MLP neurons of a small language model. Each row is named by its layer, matrix (up: input weights) and neuron, and shows model dimensions 64-255. Each number is 500 + 40 x the weight over its row's rms, rounded and kept within 0 to 999. Numbers have three digits each.
After each neuron's rows, "fires on" lists the tokens most often at its 100 highest values on Wikipedia text that the model never trained on.

L11.up289:440503507505519557489488459512468571497510546496510553467515500544542526473514535533518499528496513409519506465426551492489506552471516512422453535512479487506534490401497416487456441549510521508542509510525462514530500580479494471487559496414524521506458551456504459538444520452508516557470494496442534501505543515553479544447481494442435508513430456481467515511468460500523526491497568492478532527454510502446571492482543560476478522497471542501510503509487459571500606471460548577467476528530460539432434541484495589507505530506472529507484510460450517491493508569475473472
fires on: "2", " m", "m", " ", "4", "6"

L5.up1483:460509505571520542598470457485473451521408517482467512503591498509546475535488530563547502516525461453487516511477538525392621466436451494551527556475495523505492552554462477490494453501469544489573475539457501568535458457489457566439481485469470551528470502492462578507519541498450493495454501546465475522519523504508512489541530496527542469514481490497440469511500495534484519550433550506462539490441462413494578478470585532480517428515532515473522493582594498444511529573452521428506502518514488438524468517500576532540519437537490484542475492466527538478477524485464496419
fires on: " a", " the", " an", "s"

L3.up1176:512577473477456498585540485453423543472511564438538515560580509428528447439485493538452547564449496482469521481488501547454510537420503507511494567488531527501517426500466498491517534481468580518575524539483480497517553484544482438518471527498509502444555510489489466487499462435491479443552528561505482485403565491588514505449504453501512482457495547470466497463475515447530473458477551545403463532502510514479510599481550419524532468544460512597479506517505491492542619447526507546495501421472583474505546481423426467471473477534446458488506502474544544549499467480574510487
fires on: "l", " such", "ide", " all", "t", "ing"

L3.up494:486448503441598533551445559516473532461483490476598536513453443451461535501518542547528479538468428462511517544433483548430493514497602571464479512480513523511482510489484447525521475474541540540514469465436509492490503429507526499524516450511495498547406416544473520508462532511480522500533571496510452495462558484531527453440495504458446538476468551548407518531603464441494506484417508546542504457517497537488492524492509529450513438521577571504562473541420425533572560570484552453469487501501488497533496512465490557427499509562464542550486505485499444469519482447576571479
fires on: "1", "0", " ", "9", "8", "ie"

L5.up660:477484505492501462481422573477479493497570512512532525443453482520416551527497442424528426500545449487499509489482497427491545508444528535545401524470524536532464485469454493506478576501572527474488496538476586501539470490452569478518580429451533529562510490519451476534491491511471567475496514451501431508524472569548469474488478533528515533463483459417552509521545483418539489515456500537450480374423460480463494459513421538495502548565562506516502469499480473514503561474462553495494474574498494505434498510447468518494528491531503504485493497497507443427508472528482514504
fires on: "–", " h", " In", "9", " –", "s"

L5.up1083:524477513460499536530542479508503433500469449498533480505476464503511490485409533563513451559514473489497402481495510509514487528493511550498505502464506429456520564494431444522546479559568540485568476503445505542509497480503436526465553462482417539544567525545473459534499555524469424485577512397484519506560421442448500543478571505551500463511463455463454580472479490545485498501467496617485521544533497546488468464445608524463502493508502569524505475553470544430508499470494534476491518507473478450584481495460483527517450540475503524438444516475547519515515456471488529414
fires on: " and", "\n", " but", ".", "SR"

L3.up1123:487452519437530510554544532492450529471521444535479513473541425403465508540556398525557516472412494453520525507496465549515610476451522495513443478555439493519465427463455481499428590486504517451545465477534529500495501503493539514467517386489510469542536476460519550488457558555533452536424509526499440457507484480512539487546505459519556503497501533526519508574454528452475500487571503514517502523500512491542507492464493474502528461436467503486545489472528535540529447526442520476569514466477408428518576475519454500461490622506551510558527428422503531476493513511509446531
fires on: " by", " of", "ent", " as", " to"

L3.up398:539532520487513524507474566551484495581501515458522607435467483454514457494503534564563486520502495481455462446526504508471498531473449521478456559509476516502534471398469538479529490483458532460506472542490528487478604475546560527491483469445404555471481520457472494494501479519453474483560468491471515482438505498531507469554510491502449499436447515535469515546452512545467542519500571556440533482498538446471476474480478475504466467499510511514543439524539554507501552417527467542500482506514533458535533506518487468493537506519549538508509439487558568476512490519555546491
fires on: "\n"

L11.up953:543489448495534458479475556489532489462592499421466548549541476535510536531536498515547496537505503466458489514496524564492501555492473542494471548439555514478607541485446537531498490541448479526473592503512517446528434475561470503519508504474422491479507496468541468492583463461434489556554573500500483542431584519527521489528573495495461475488513515496456488453515515617418442495476451485521511542523497475479529436449506524484525445488564494476519512521501514483643526538513536484462522531530527565470480523486480575487495554486503458532538555488493505454529521474462520484
fires on: " as", " the", " became", " a", "As", " he"

L5.up1270:558478479526516479549444519504459515534501453462514572531470496499497617497519531550547518520432457505391464486479491507537501482471560478541495521477444513481546483507514528580500503556466564494535446506550536475458506495561481547439479501460456504562508496556472514471434530542457534484517529539442405508427484502551544427509423478509510534503490611457512490500479552486521498469476518536505526453543410470482460474517481467439542469503468563608497366477588579463459493477428559518466569507443463529528528505525479506507554491489537489566563447458554535510503481387535533486
fires on: " as", " |", " of", " (", " on", "j"

L3.up990:521562513497510509498472432517497478460495489460449530500475426516486549497520541591492477451523455481521509527494538533496562509404505450551591538499487486497521539443442478489478469432449491488572459521418494563524493513482530485506457505478519498573453408496518502505618450477460443507497477554505425555556495467576522474528512469493465510511467518489477542536505526554478506546427536600487531542457554484506502550493489517569519465517539538530534431471533475571495576529497516558470557449509564519519461481504491499443455480530510513538523430468614478524498518496537471470
fires on: "s", "f", "v", " much", "re", " re"

L5.up240:574495510498492535510496548463494504507488462499466551455504456457555519521488531523473566462507513493520481427460469593471502487526519511524506603492486478543481494471475523496546489494551543528575479460490502513516479475575476484503551471497494603564531503602460526503523592515513379543453481460436546562500518445457511490506541511497468548504486485519447608446552469501510531538473498475477482471488454506521490513461512495519471560522521530532511507516449515492528538480438514525496486522527475412521481553497486528427507487489552476489507462443534532469490474445571497425
fires on: ".", " (", " ", " in", "-"

L13.up754:515470488535480463470546539470556486506515496515535493478541465487523500521478466510506554565550462499479482516466515418444500478469469521520448557489490459479501565458469472471513552471428493473543527510507470559544560543543487426490533524476503505510540534520544471445490510450530467496574466489523485458507516484530447495456546508534470475527553448485475537567535434448507481478506493515560487468472462498546436478455477450536494475568513566484525518574528496524466530497515517539424488499445540485575460519427518546533539434461484540529509363481511580462511560484541417608
fires on: "0", "5", "7", "9", "4"

L5.up396:489484530536479473493486474490483501478435507572553563498495487525427511454518513527509447518543513453508497559498558574474519567550445498505513655440456483471507426430488484449547432472509510479563462567545461513475511510510487508501529460431559543555501551469433476500497518448408502518508573459472524505513569481494513528505534461447435498448485526500460556460546462427531487535431481537501404494471537472402510535525435529501478496465595507425500510472514459452539550590476516559467503483491523490500492541465490549438525479543506570528490395473535521508543556444474512520
fires on: " it", " ", "|", " Ah", "m", " |"

L3.up976:509429509496537549605417451478453492522497519507581583474490508361489529438478489530519451491468561495473515528519544536458453542509527509472428512508529490445489454418503548470446520504507528470498485479523505496489511587495582493467494462458397424499541486477518509485460462555528461564475535478470544461489600500514485430470473499470498543457507596563518463546494548519498536453486555458409511486536416429489452424515511448485495448454505466561489458515540505449477549492453504516515561496573575489461534463478457478496574532552512502517535519520501462487558498537491502471
fires on: ":", "s", "ent", "ed", "ion"

L3.up537:521481488524556492543569529431464435539540457479518475587524514523534437491500545463463435455479496488477449569526532493477495556518438506443482564523501495477463480467528457537519540476431553507459445525520516434463523527561546468503518534454444543526537509524524525504454501498509506545520465464441528442585512438454463496489514483477547511515484574440494554510474460405429497574485476507554444505483508498451464600514522499522445534537465516565515535580438586464476531479462481480491483449482544502486509538408522432471521465463546484509464444481487531482545502511528499479
fires on: "\n", "g", " left", ","

L3.up1009:575496453544485502446389500511473460519477495470464481538542488442476453482435456490549464551530482482508471625448481564482516470394522484454490531538434582508542466427471526492491480564544517491514445490494532592506488522535565499471490510473515539592474409540482481529492490477528450507510494517470565599436528516522501460515561464503501524518416552515496477529502428494445488519449502555522574444467493522461489477508505538521554516544513510471546513388439536492552528485516531557461510552468493503496461599534551505465585448536582553469538464505504515492472475509500455453
fires on: " of", " the", " first", " for", "w", "s"

L5.up13:534528552483456484571475475515510513540535505485504493495483530559501490531500526463469500545488492464554509465462512515491471473505526495425483490548515454477473414495508504510499451391594479501546537555506470475549501452508532435515500460441456474558562505544426516543508528444461512518547530474526467491468490513522469531519539529493535531491534527508501507442479475493462389501482550569504484422499400408522535547476537530434493547543489528521477494478516477457511602485528496463475503439485543421578510545498604529526573438510555484433518490473470421546527564466499522493
fires on: ".", " at", " College", " of", "'"

L3.up320:460517430526434460466455552428503499509544550509485520480511449445461459547540517481544482526477517463428401496501496529487567496513518467466496508558518451502514480427508526509476491482491539484452499495539549462432525500513498511472511505464501539539483462470492508536537491445492524472586465563519493520493446483419512462520477492549596510419488509490460565497573427505545550497515490478487414499440508570553474464485523496537560493494537473473552534459468552503560460493572541473431516472442462519452489562517561440494535570510500480541534526480446495479499477434560559498
fires on: " of", " to", " after", " on", " since", " for"

L5.up1040:510516468450564478523505510529504541510444506462457561360508419577537456560532449600532507487538427442516516496478565492424571497478469497484547506489438456459447491591497518549534509527477524523557490519482451479488471471540518529548543493479499553528430447474510472493519470492437445475442444497492490516509543485417454482461563456546518474550419496502461447484508446641444547488500543540529525482531500426548489503572565524539486444560545564524525533549544497491451487478445519490439520519521502539479510551464497494483513484528555484503515519499452553506467524505494504519
fires on: ".", " |", " a", " the", " still", " "

L5.up205:478448611551496525583456478471508511472467540458523503457426482534534493502462505585508427527477476507519456552448508426467561526444488472495457499456435530542457497550506459494456558481546536503529443534469513505538496449585501503449493491522504432524439485531507576510507456545494432487425424512469479507555520487517492504418421551536613455449429479479504499504507388467496496453447503533460510489477483517471535545475478477512525507585522532492528521534483548539485512462569538560479510490464401503531460530568571564458558490485543476532559451456489477521560532517488434571
fires on: " at", " on", "w", "2", "1", " for"

L3.up32:548539489511541455537527521458567526495461443422496503420516447515522457483402539523516552503494592510492459525509529513509507500507568482440511495436468452439520568427441550528482520459489510437629482472514545544546502462505447509467488497406458532545457522525520513516450472548503414484488540519390526492483480398502517532495517482546549511486466533484437557466455422468492463401518506541569486551470448458538485466486513549476497525578512528490510440518475519561516509414515586522423564479527429459521437512488528520437516479553499549545550501472502467559493488388424480443
fires on: ".", "8", ",", " ", " were", "\n"

L3.up1015:459531550535467428540524533452511460477541560468538445517422469474517459587493445554502520526499570488552451561508598496424544492519501554469451487525486538504534476503544498448513512493516518568530480529456560533480490541567541496525547490476476512524486476465546583493492466506474470507517512487467439543501547544527429474557533493534491498472503543450511493494509482495549483410496518564548501447518497472509464495497489521511520537538494599437449538447450423480515451488525421526520493502478415480480508498521538437447574488533478532524474494453467502483572529464572535528
fires on: " the", " by", " of", " team", " du", " in"

L5.up779:424492521483473515492499591576460490470540462436473496504467471523524541523541495588588476478524473415552554515490504542439562548463473524537511543503444517465521511443520478437445437432479489531556442513541481555538548549621531458482493510437535526472522557450496498474531523495444476493492553494414449521507557494530531457528506509501524547491488482548432439520482449481525466499483519464487510478537442420427492488468476462499443487554507505534516450538586465553509577402501512547527447514480528569495464506464464521503508415476433483579563443482642560456486502459454521527
fires on: "0", "re", "ose", "s", ":"

L5.up711:515545478424530530552433482454527527510511528459568513517461532506485475489467440533450547538484503455434445474534531515525563572483478499523483534466484536513487492452502478543455554526502499518542446421451506549444472475521526499510501514490470499541513547563558431515531497482525519515506509498396520577516488491489442490527561420526519453509471510495441564487461499512489517522407503503457588468500492545507447465454546468498448544503505611552512449443549513441520469492500546491459521461578486501531465514535629493494494448503462565529472473506522526579528486393533514448
fires on: "\n", " with", "R", "r", ".", ","

L3.up1134:547453475533438490507505515430487487489502459527591543465558409513557442542508470568508541485463551474473469489482560577505484436469495526464534543492497471466532534458443491555462512468472534506560400456522446469534423489537477479466453496480467545532533551489491547494521506502548445562540470468501457548479492498512527466578535477549516499493542495451455490494529450479457463569469521546532576488493521497515544502495548523527513467537548542532566415509518548518524494467481462523447531435489550400539587495505444541448529459514515594502491449506452537446505438435539484567
fires on: "|", "-", " ", "/", "ly", "ires"

L5.up152:482472505555525488513503535440488536489506509498514500497524502535450531555481490469535517485452471482459561496439543556421503498540452494489472551469511465480560576411460517451478545537450602469502504496456572519579506490552501464483480504455512463553399471471514473512486497487476503504531582528524420569528548519503454517448481551546490486452438448543494452537455478516415490459462512502498521458473510490435527461478531524474514499477559505530498471487506458571522545572528438530539471424527462525525520480432494492497500483587505458564472527508540500549503544524517555464
fires on: " of", "0", " two", " ten", "9"

L11.up1298:509488542494600481483574454480448494516533508540472534505448466492516488475468524453514513551494447421509469555474483491488467430610503583488513521570503495503508497472465539523560489479489574487528523501523461420482464461530462520472495490433586464495479525508518530506541519467519525554467451505481545522540497520506483442481474449518469503509494449547435509539482570451540479443547429474432573470482511516537498472480466469522538517426501507489539501531425559566543505500475523453508478444497493621527495507465479525522519488481490473588438497474492541504551548503543477513
fires on: " ", "–", "0", "ou", "2", "op"

L13.up1055:530559479464551497413559525545525470531514437498488523456420481457488503495521485442471516519511542513448473543472462526405570497498460448474472536594513583524489539479385452460571509442514583521454536510546424464454425426474516492532514532464437485483511521447463507526542540487534434504521474494506486526576541456573477446466482476501497586502501508524456490513562482492480512465557524427526523502500473491512497539449452473550519489475483513433510472504494437516534562497499443490479449476581455520468540533465468533491502470526542463531483512454603483495480564490531485468
fires on: " ", "0", " ("

L13.up791:509515466481535524479530450546485515511534526527591443568523523508492477556538479562453541515520489485486461591508511545453526544508461560559477482465508563588514465535477535533491485543548569535532446541519446460453556487548527541503507514501442540571486476428525551461477470497507505479478483495479496451441505422503492484507452468509537536479480539586517502515543532514511551479489558554464486465495548495473508552481408525483568476557583478500510549484525540551454537481554460529510485499530459540515412493494438480514586505502531552542470433464462492397540494413554481499
fires on: "0", "2", "9", ":"

L5.up1512:545531454528546587584556573482468494478573455497520584491512502494497558517480569551516465458498527482425498472474472442480553533533459499436431522484502459547527476506472516460491507446552494499487538474481545432568501489558498571522537435474518497483550498491514458472535498505509499541509557497451403546546540447530525465529548454548475401467488470491559525468581461508458467512484503511519523559479489412438473515519488572503590471568517479456469425525434480566510484521481510430452518539490509523426571417545567538549487462524510468497573445497518486500477433493471526523
fires on: "\n", "|", " as", " a", " word", " into"

L5.up905:497472493472483496542539490510466530462486510531619511512460482463529507558516518517513522517471470487466439527543545560545489522517506535467550436462467499427471422474432552455488525446453593484512505549496452519500499453515492559470463491507396460523483501518515488502430417515467444540407453560460475538510511492467520455424464479541508522443485474534434491467477463557490557490501557489532534554573461484494494509486462512502504468482556530486485477535504532459563605482445502553525486483556493470536514448520489464441520537522461523512472477497495464419493466484587487496
fires on: ":", "):", " place"

L5.up1186:473509542544491541585474493530503455546560549473489483483488501521493450384429504519435518538452577455498514431426493540500563533501462491448470506547398470499555501494512552499457454474520555535527433455539549572532484494531515502492562457458432519566508550513541472520496539532438402468576499535457507441510474436476486547541533521537547517520495481505506494490551447497496496528438492529447451482496448522508512500413530492460473525581499548471554501491436499503492507432525512490519468455481527459465510471591505501512485424525552497467603530475572500474541528460505511471
fires on: " at", " of", ":", "0", ","

L5.up1340:466523477447574458474528486510529469616481514533495548450518507517475586466486474473474436466474577420497560487497524574489505540508547513480570499546489482579481427466535513574485444625497505517515459507520467430450592535518489493407514467433426504498472525489453500488513460530473424477506466502478533428426547443463449566542535537492537515501488534453433549466569417512549435531387482484513582483495513426523512541447506504417527557575478535495542423526504494528525517469552454474456532534475567527500510616459520519509498466521486481512516527521535485513489477465488520469
fires on: ",", " and", " the", " as", " not", " or"

L3.up859:484496420508514558531515500556478449511493526465509508532552446466524514471484511528472506542484504461511492563459558460509541560508468552501474517507498501524550466539480519553546509553570548520497455386510538460485536446475479439490422512479479549518430531536559466573525468449440443492497558599492421523445565519446459502402483490564526463530467529559484507505483489542500429472518505598470542435481491557505500451515525576501608518544510459514524440454547460496514525475501527471473508519528542503460508520564494594507510517482575554527495489470493532468513506526455571396
fires on: "s", " first", " founder", " band"

L5.up1082:519510428470578629467485490466464485507463517513455557487635521490528524499476551483551497560475503517468513553458461607504523554473435505510498525489520500517486504448421500529536505519457537506491514536495399439524570542542438484473567471447484471478493499510385571467429542461448497516470519528518476526503472516517579445482452521451467488467536505470517442463483538487530469447400530546502481499521448421473503435515505473553522476481518496508456494489558491524472496424501466503563507561458461527475516517423481486497496497522531448574622479506511488449549484505518430494
fires on: " as", "ly"

L5.up1176:576575475517473490462488498476524522532476475500547455491487486475493497553488567518483574534530525453572480483489543519501562534479414483504452478479536517484500551509491548490494500474512498567499445531471562533466514523493535509529492501460482536572474509497464485525450459502483402500532545513510436548519559466433508449396509493526486464451402494521457494438458536522542465486483523598556575551458536553496483502470488549578582487538526495513598502473515455545496572528496527491543494532484473490444483548499493522498484440538521545523514463453539490586492526392469503427
fires on: "s", " first", "'", " of", " early", " next"

L3.up1171:481434551513478467532409572493503519491522498486539501460394451472509501510511540515532438435503519448439507547456437489473548468473442566463463504482457460513554488499536542514484498461511566462493537517507486502483492544514504575543492501486450550542523481486514515560532575483573451490536537532504462529565458468495448478516510518515542521504447454475500555487491385499507520471503486522551515506501459573430463439470495463481539466611463568482512514501454452492469475442519497472408583503527470512505492496511583545477576473454511528546549418471463518469531490458593509557
fires on: " in", " of", "2", " to", " for"

L11.up831:484483587517558529510480445479491417501482517506543499422559514528499551519462466438466514541534517467515499519466547577500545532527443512461538527445562510508593520503402482527444444497486465502511545509520590490456493448583483494499499480436464499539468466483439575469518505480508520505496518546538504512528552504534511432470509459532458463498515518543531515479562436479457498513419451529453506474524523401497459565453492496560539491573533501501537495523505442542479530484564485582531455488456491523471539506495459553455573477477523513531467456500598492489506486493508464451
fires on: " the", " as", " Mar", " in", " by", " In"

L3.up239:487442514566402499544457598491495480542508477471511551552534446489515452569521474538494473472384499472424490535459517578502574472410557507554457579476515463491540477485446520528456510494541495541524499471508496501519531481506491509493478494480493504475530449468495493511477487474522492459457431569511451508435492529549541515526430441536516530511496549454489538555481526481475521550523524458488572525527503418410539530497484432541523491490532472558554423496571586441543582451471509461528501454458513516519452478417502582490525508554497423537509440538538523489529453514512587484
fires on: "y", " of", "ough", "ent", "z", "b"

L5.up349:553450491502475517574495446470505470475544506613627496495519457521521507549491486544508543562449469508476483532518508656486466541533556559458475489502434436410580514445458561578481483514430522510520449474498505532502525417551538573472463478505441531495473485496515544477432526527538532532491542497461510456544492443525529526479583477498495442523453518549447541453543486521532477468480504545543453599579602486482505412498378541435535543577517501486529434458505556469509524477526554481451497455567548523492489488526467524463543504500472476550528419473483508576506428410473590507
fires on: ":", " –"

L3.up1530:511482514535513525532485525516474518537526526499478551421533489512415429468468515492478475531536595516455450449476498514489513469521455578518486582466458467503532502533497530443504491516466555399449494477505462528491547459544537497434451457496498490517482523481465576507498547531462472518589429507512428519441526521533491505556537518464502423531487487570425493544537486517489550577483513510446519494588477477500487473495448450446511548552534603550508465594523492508629566468505567504480448497495458477509518558457497537449489469564439547532528478500505598463494437483456531490
fires on: "\n"

L5.up1092:496487507491440583499463480475491500521475569498580509450441515471456531524425452546468538489476465483482488532543556538472562433500544555461529518561433540477601509491435533569482482469435466507533498480439556410436457474505483510447517465470450539511508469510507456515467547439509463556510569480466449491569485515441495477441572477479497439454444571498452519460478536517477467461479554514522523477442480513447477458517454544499518516494496537496554411474499546471479548521407502486460546502505523533517440495533489497484537492499556557510495469499527519452526496481528561418
fires on: ",", ".", " The", "=", " where", "He"

L11.up1409:509456488525531498458564535529505497467543494517434489484442468518398562481505526505492496478480574502479483528477506498467506556519485513522424492390519512518531437486561550528453541477520535525529481517521510477499532530462535484476562462446454511615469522466530415462556456506513480529511484512505415568502494462553492484463559524562549436480484506472546538507584422498462499430523526498520499503521511493498520537428509480533483533527563475479532584475480475506451536490615483531414510544462438411543519541449487496539608486477485483525517485466458539400498547437526548477
fires on: " of", " in", "Is"

L5.up593:505512524542552516567582425498440487535462522461563522472527523515444578489517555560524478472488463442433499516432513521458455521507502518570513558417468532473521511473499445500428437580500524511499454522495519500466536433583509460482506530488512474540484522488523424513518443445405427480512508491543576469471529516512503514523499501590505492474519529467467549456464457460489467505501521490492592401461520513476535533453537512489522492506560564520497400528534516503507511534485540525453543462523505522529500466451456565487533451492502468503521479505567471479541442459460568447
fires on: ",", " and", " they", "and", " to"

L13.up620:535477548537572516501527478553534519521529488528504574424510482434428517466485511548482514481506474483493495488545509501486511437417555582533469500538517514501506536472463474570527516533495500476525531496484530435470527559512525480475463491438490507511467520423468484542476463514531513505613474423424556491516515425606530455555535526472451452540516559452491574551555483573563433508452519572491560581444505476550505533480523550427519478529488478526513473508508492503487454557593510489533468499447496520495449518506530531565538469539446451528538532488532537504534494479490527469
fires on: " on", " in", ",", " and", " to"

L5.up1523:470494496424451545542506468474512493494492519483584516495536468524536493543481495501512537462421532491465403493521521520424536531513460478467503550451464516467603504388499553524474493518526449578496438528493503420429453460571486514450466477472430497581496591522546515465542498578514474486495515548444465488431479519482505377453511480571513433500518506450453589477475478554467569503487513571479467473538494572483481499454485441564494539442570630496496514536564511490560474512423539419440532524504457507498509564515455544496489452532497471534554499452557513457500506488537550431
fires on: ",", ".", " It", " |", " to", " with"

L3.up1369:453546473526473531489479526479479487504488503501543515523513478470542504459476509542507491542473451484474466517506597548547434486479573524511521486461460539447459574437509533507494548474453592553457532524504520530459449507533556434466535464519511547463438404459529458489526482515544444518542527579460504463442529533459417466451422531541543469488471503510503381488516441512522518408445491477528477533529475486508546544506601475519434532498550517552539475544486540529471491450478547483519540479482520459590405447473519440449591516548478474499482508482495463447524559488525483452
fires on: ":", "ay", " of", " that", " involved"

L3.up775:485501491501518561485533506494443493476542497479492555494533497447529435513509462556500466519468504499481503517398473516524520508496487520457499567489497450497584513424527559517506485496424518490530486454560477545416571486508547465513488493487481438536551477475483504521469481510474530529507534527488500477460582505557461548518508457517480547461493565482411481503500512493554524472472519478449465535530527415418490538465499523560486466541502452402542487439445472623507599468455533539446477480495527540501506509470452497463633536544524551515545497510558539504518418479583545551
fires on: "t", "il", "l", "our", "ét", "ou"

L11.up1035:496530499508574525513432408569514601461430469495530479448505524486506571439452511531536490465396497442476467584514438545434541567538525508559417570461487538553511496493536440457477497505525524555539523599558525477504457443506500496524537490451438534495475511444471500457531468439479488504507507460498488477510496453457473482530545431530444479502496497533522557481534434517467495437454584443527448444536557473469577564465444577551444549589459534574516534493548437464531539540455453543502480491489448493580442505440468506418495472493578516552424455471579489503514491483502505475
fires on: "2", "4", " p", "1", "p", "r"

L13.up688:571464526524559453480458596540532494446523495512502563489511563560527541480512494479500562508529422464470487490537515525473544584469494528558461532466499524523470459495437429513518505491502417471637485529532482460487545506573486485535491563444445524595503541453420478430471499428468434461463485467449466501462505468489470483506519512525459481500520506518539524587482474456508435485469537518490494544481501494446523499506508463532540431554573457459504553483498497561505536557482539560480447490494470503562404442487496499524503441489518508500462486480528542451502529503492498574
fires on: "9", "4", "5", "3", "2"

L3.up691:497560467517526506517503480504504486492503535475538572503587496476525467495502541526487469514507482454415441475494494521495484491458511562514494530484494502523558534485460533520491504508439538477512484500463518531470491457505557525516499502464490483509500542455488496556443503441445526513490510467536493579477515523554497443535495517490496510524441493505496552496486525433460516535466535539470607508491495466486431520489439458541588456560550538548438428553484461553557521504511528559470474446428530462483501490567489509424523526523523566556532494493536583443534420514524518426
fires on: "\n", "-"

L13.up342:468528506459524457380513568481527519566525489499556459478483530426498569486491439567510456572476534445500509482486453537488471534401479564460512564522569491477517521518496522566504529486528577462529434480411511544528528563474469453436517440489456499558500469484547478512507498526540528480519593497466505490515448544481479444561592527541590484524469507449493504538479421491506479501458517466503438569458518422467500450545517462467532481543498524525494456543477462503454550423468458558472518498459487470505447462486541473507476489537460443468465467468483556508526516544548419506
fires on: "3", " m", "6", "4", " v"

L5.up1332:410502505450415572533423509472476529495515524445516490510506490463437470603464530482511549515547509498488496495462529527491528458442456539493552549551555483582490472440424497467436556537485527490469410461502494555554535492546545461478482466522524482567495509478465525530484485525587498516540550414543451517476568500529505483456515515451515527471514480574464517505534428446501533475491500575489542527458513535551513392458441545523518481598508545491593481496524443480441549465518533541540486531470421470511469522525546528443574414503541502459485477478550468532514489411455527538
fires on: "s", "ian", " his", "i", " of"

L3.up1054:551571449478513496482488421485470462506429515506509491532431441505538541524522513530477540433461477490524444526521523480498521538395519469519484536402464507482518480410546442559460525503539517527557475590455464507493489450534588482529449517457537493507449457522524553546510460527415497507490471553512500479512574458571516465508519495597506476539457560501542503478545519500546475459465563517442522548512517451460499479448592489500433485533547500514450579502516531476500551441486522511482537433482562488530507471505548456484498482478526503506485476468595513504519570445536399479
fires on: "3", "s", "d", "n", "m", "v"

L11.up19:458514483537507467468514569466527574479536506510509533495463491564493520535545541575483545432460500490466487481463504507415510513445445493475455498535449495479499536489511505539448555520503536505528453504520498503483494477522501519483598513441534575567472520533486512476458533541577436537467504531472535507555457536482511417531536568490507537587475466527461512505509435514496469425522459544520544555528511478503558471411488418471494514509475457532518536472443475551419452467469455499461543485484567479488493479509537530469502470544458544517431499494414535533545485480551507502
fires on: "7", "4", "5", "8", "9", "6"

L5.up1488:497457485456567539478510554476439523545539584436467555479503501513451492530559520524501477478512549470423463536487546526467545521498446544465447595447439516497491487449499525488443489538518464465494525486515521476434510493568465531499458513500397527505572385612543522492448495463490490525496487498502522531449527455491568476515527539551484475526496481519471497502552521561471572547446528480522450484557507469496435564496575425531509519509566550510560425543509495485582504466494553475586538517529533564494421491468489451503450512488504529509525440507553526465503511518513490496
fires on: "\n", " to", " into", ":", " from", "|"

L11.up383:493463523538558540507493480520418568499524514495521536500507503522474494534494484502437507489508462484450502523460567535472533502473490608549545537540528537514543452518430450488487513435484489550547409529455368463534558534537519526478541468489491523559560539527529430475497518529498452506446471484498591502540467424504529432490507528496415463517515504489553506499468499547513447494429482481504440524574460443401559472553480544469454483460520496512493580520540608466529544497531427547493549485466476558503471492453506508550548498524424472510482522487509546462471511489502460495
fires on: ")", "9", " would", "5", "4", "6"

L3.up185:524518503459526486585504491539475480473458447524480544458552467482492523496419494529546500524499471532477573455519491481382513529555527527541512496500483467481524501517458608480447469434459514628512527492477476516510546467485524547485464478449401553456487466513515563503478472466457501539447519550430404534442521535463522491471520474492476446447464524523470549473526429479491486479506484532468481571557528372457504514474502521470512497496530483514434435475524498494533524436528513515472490504521492497545458467493500589456484515554460447508543462524499492484491486410477484512
fires on: " and", "one", ":", "\n", " ended"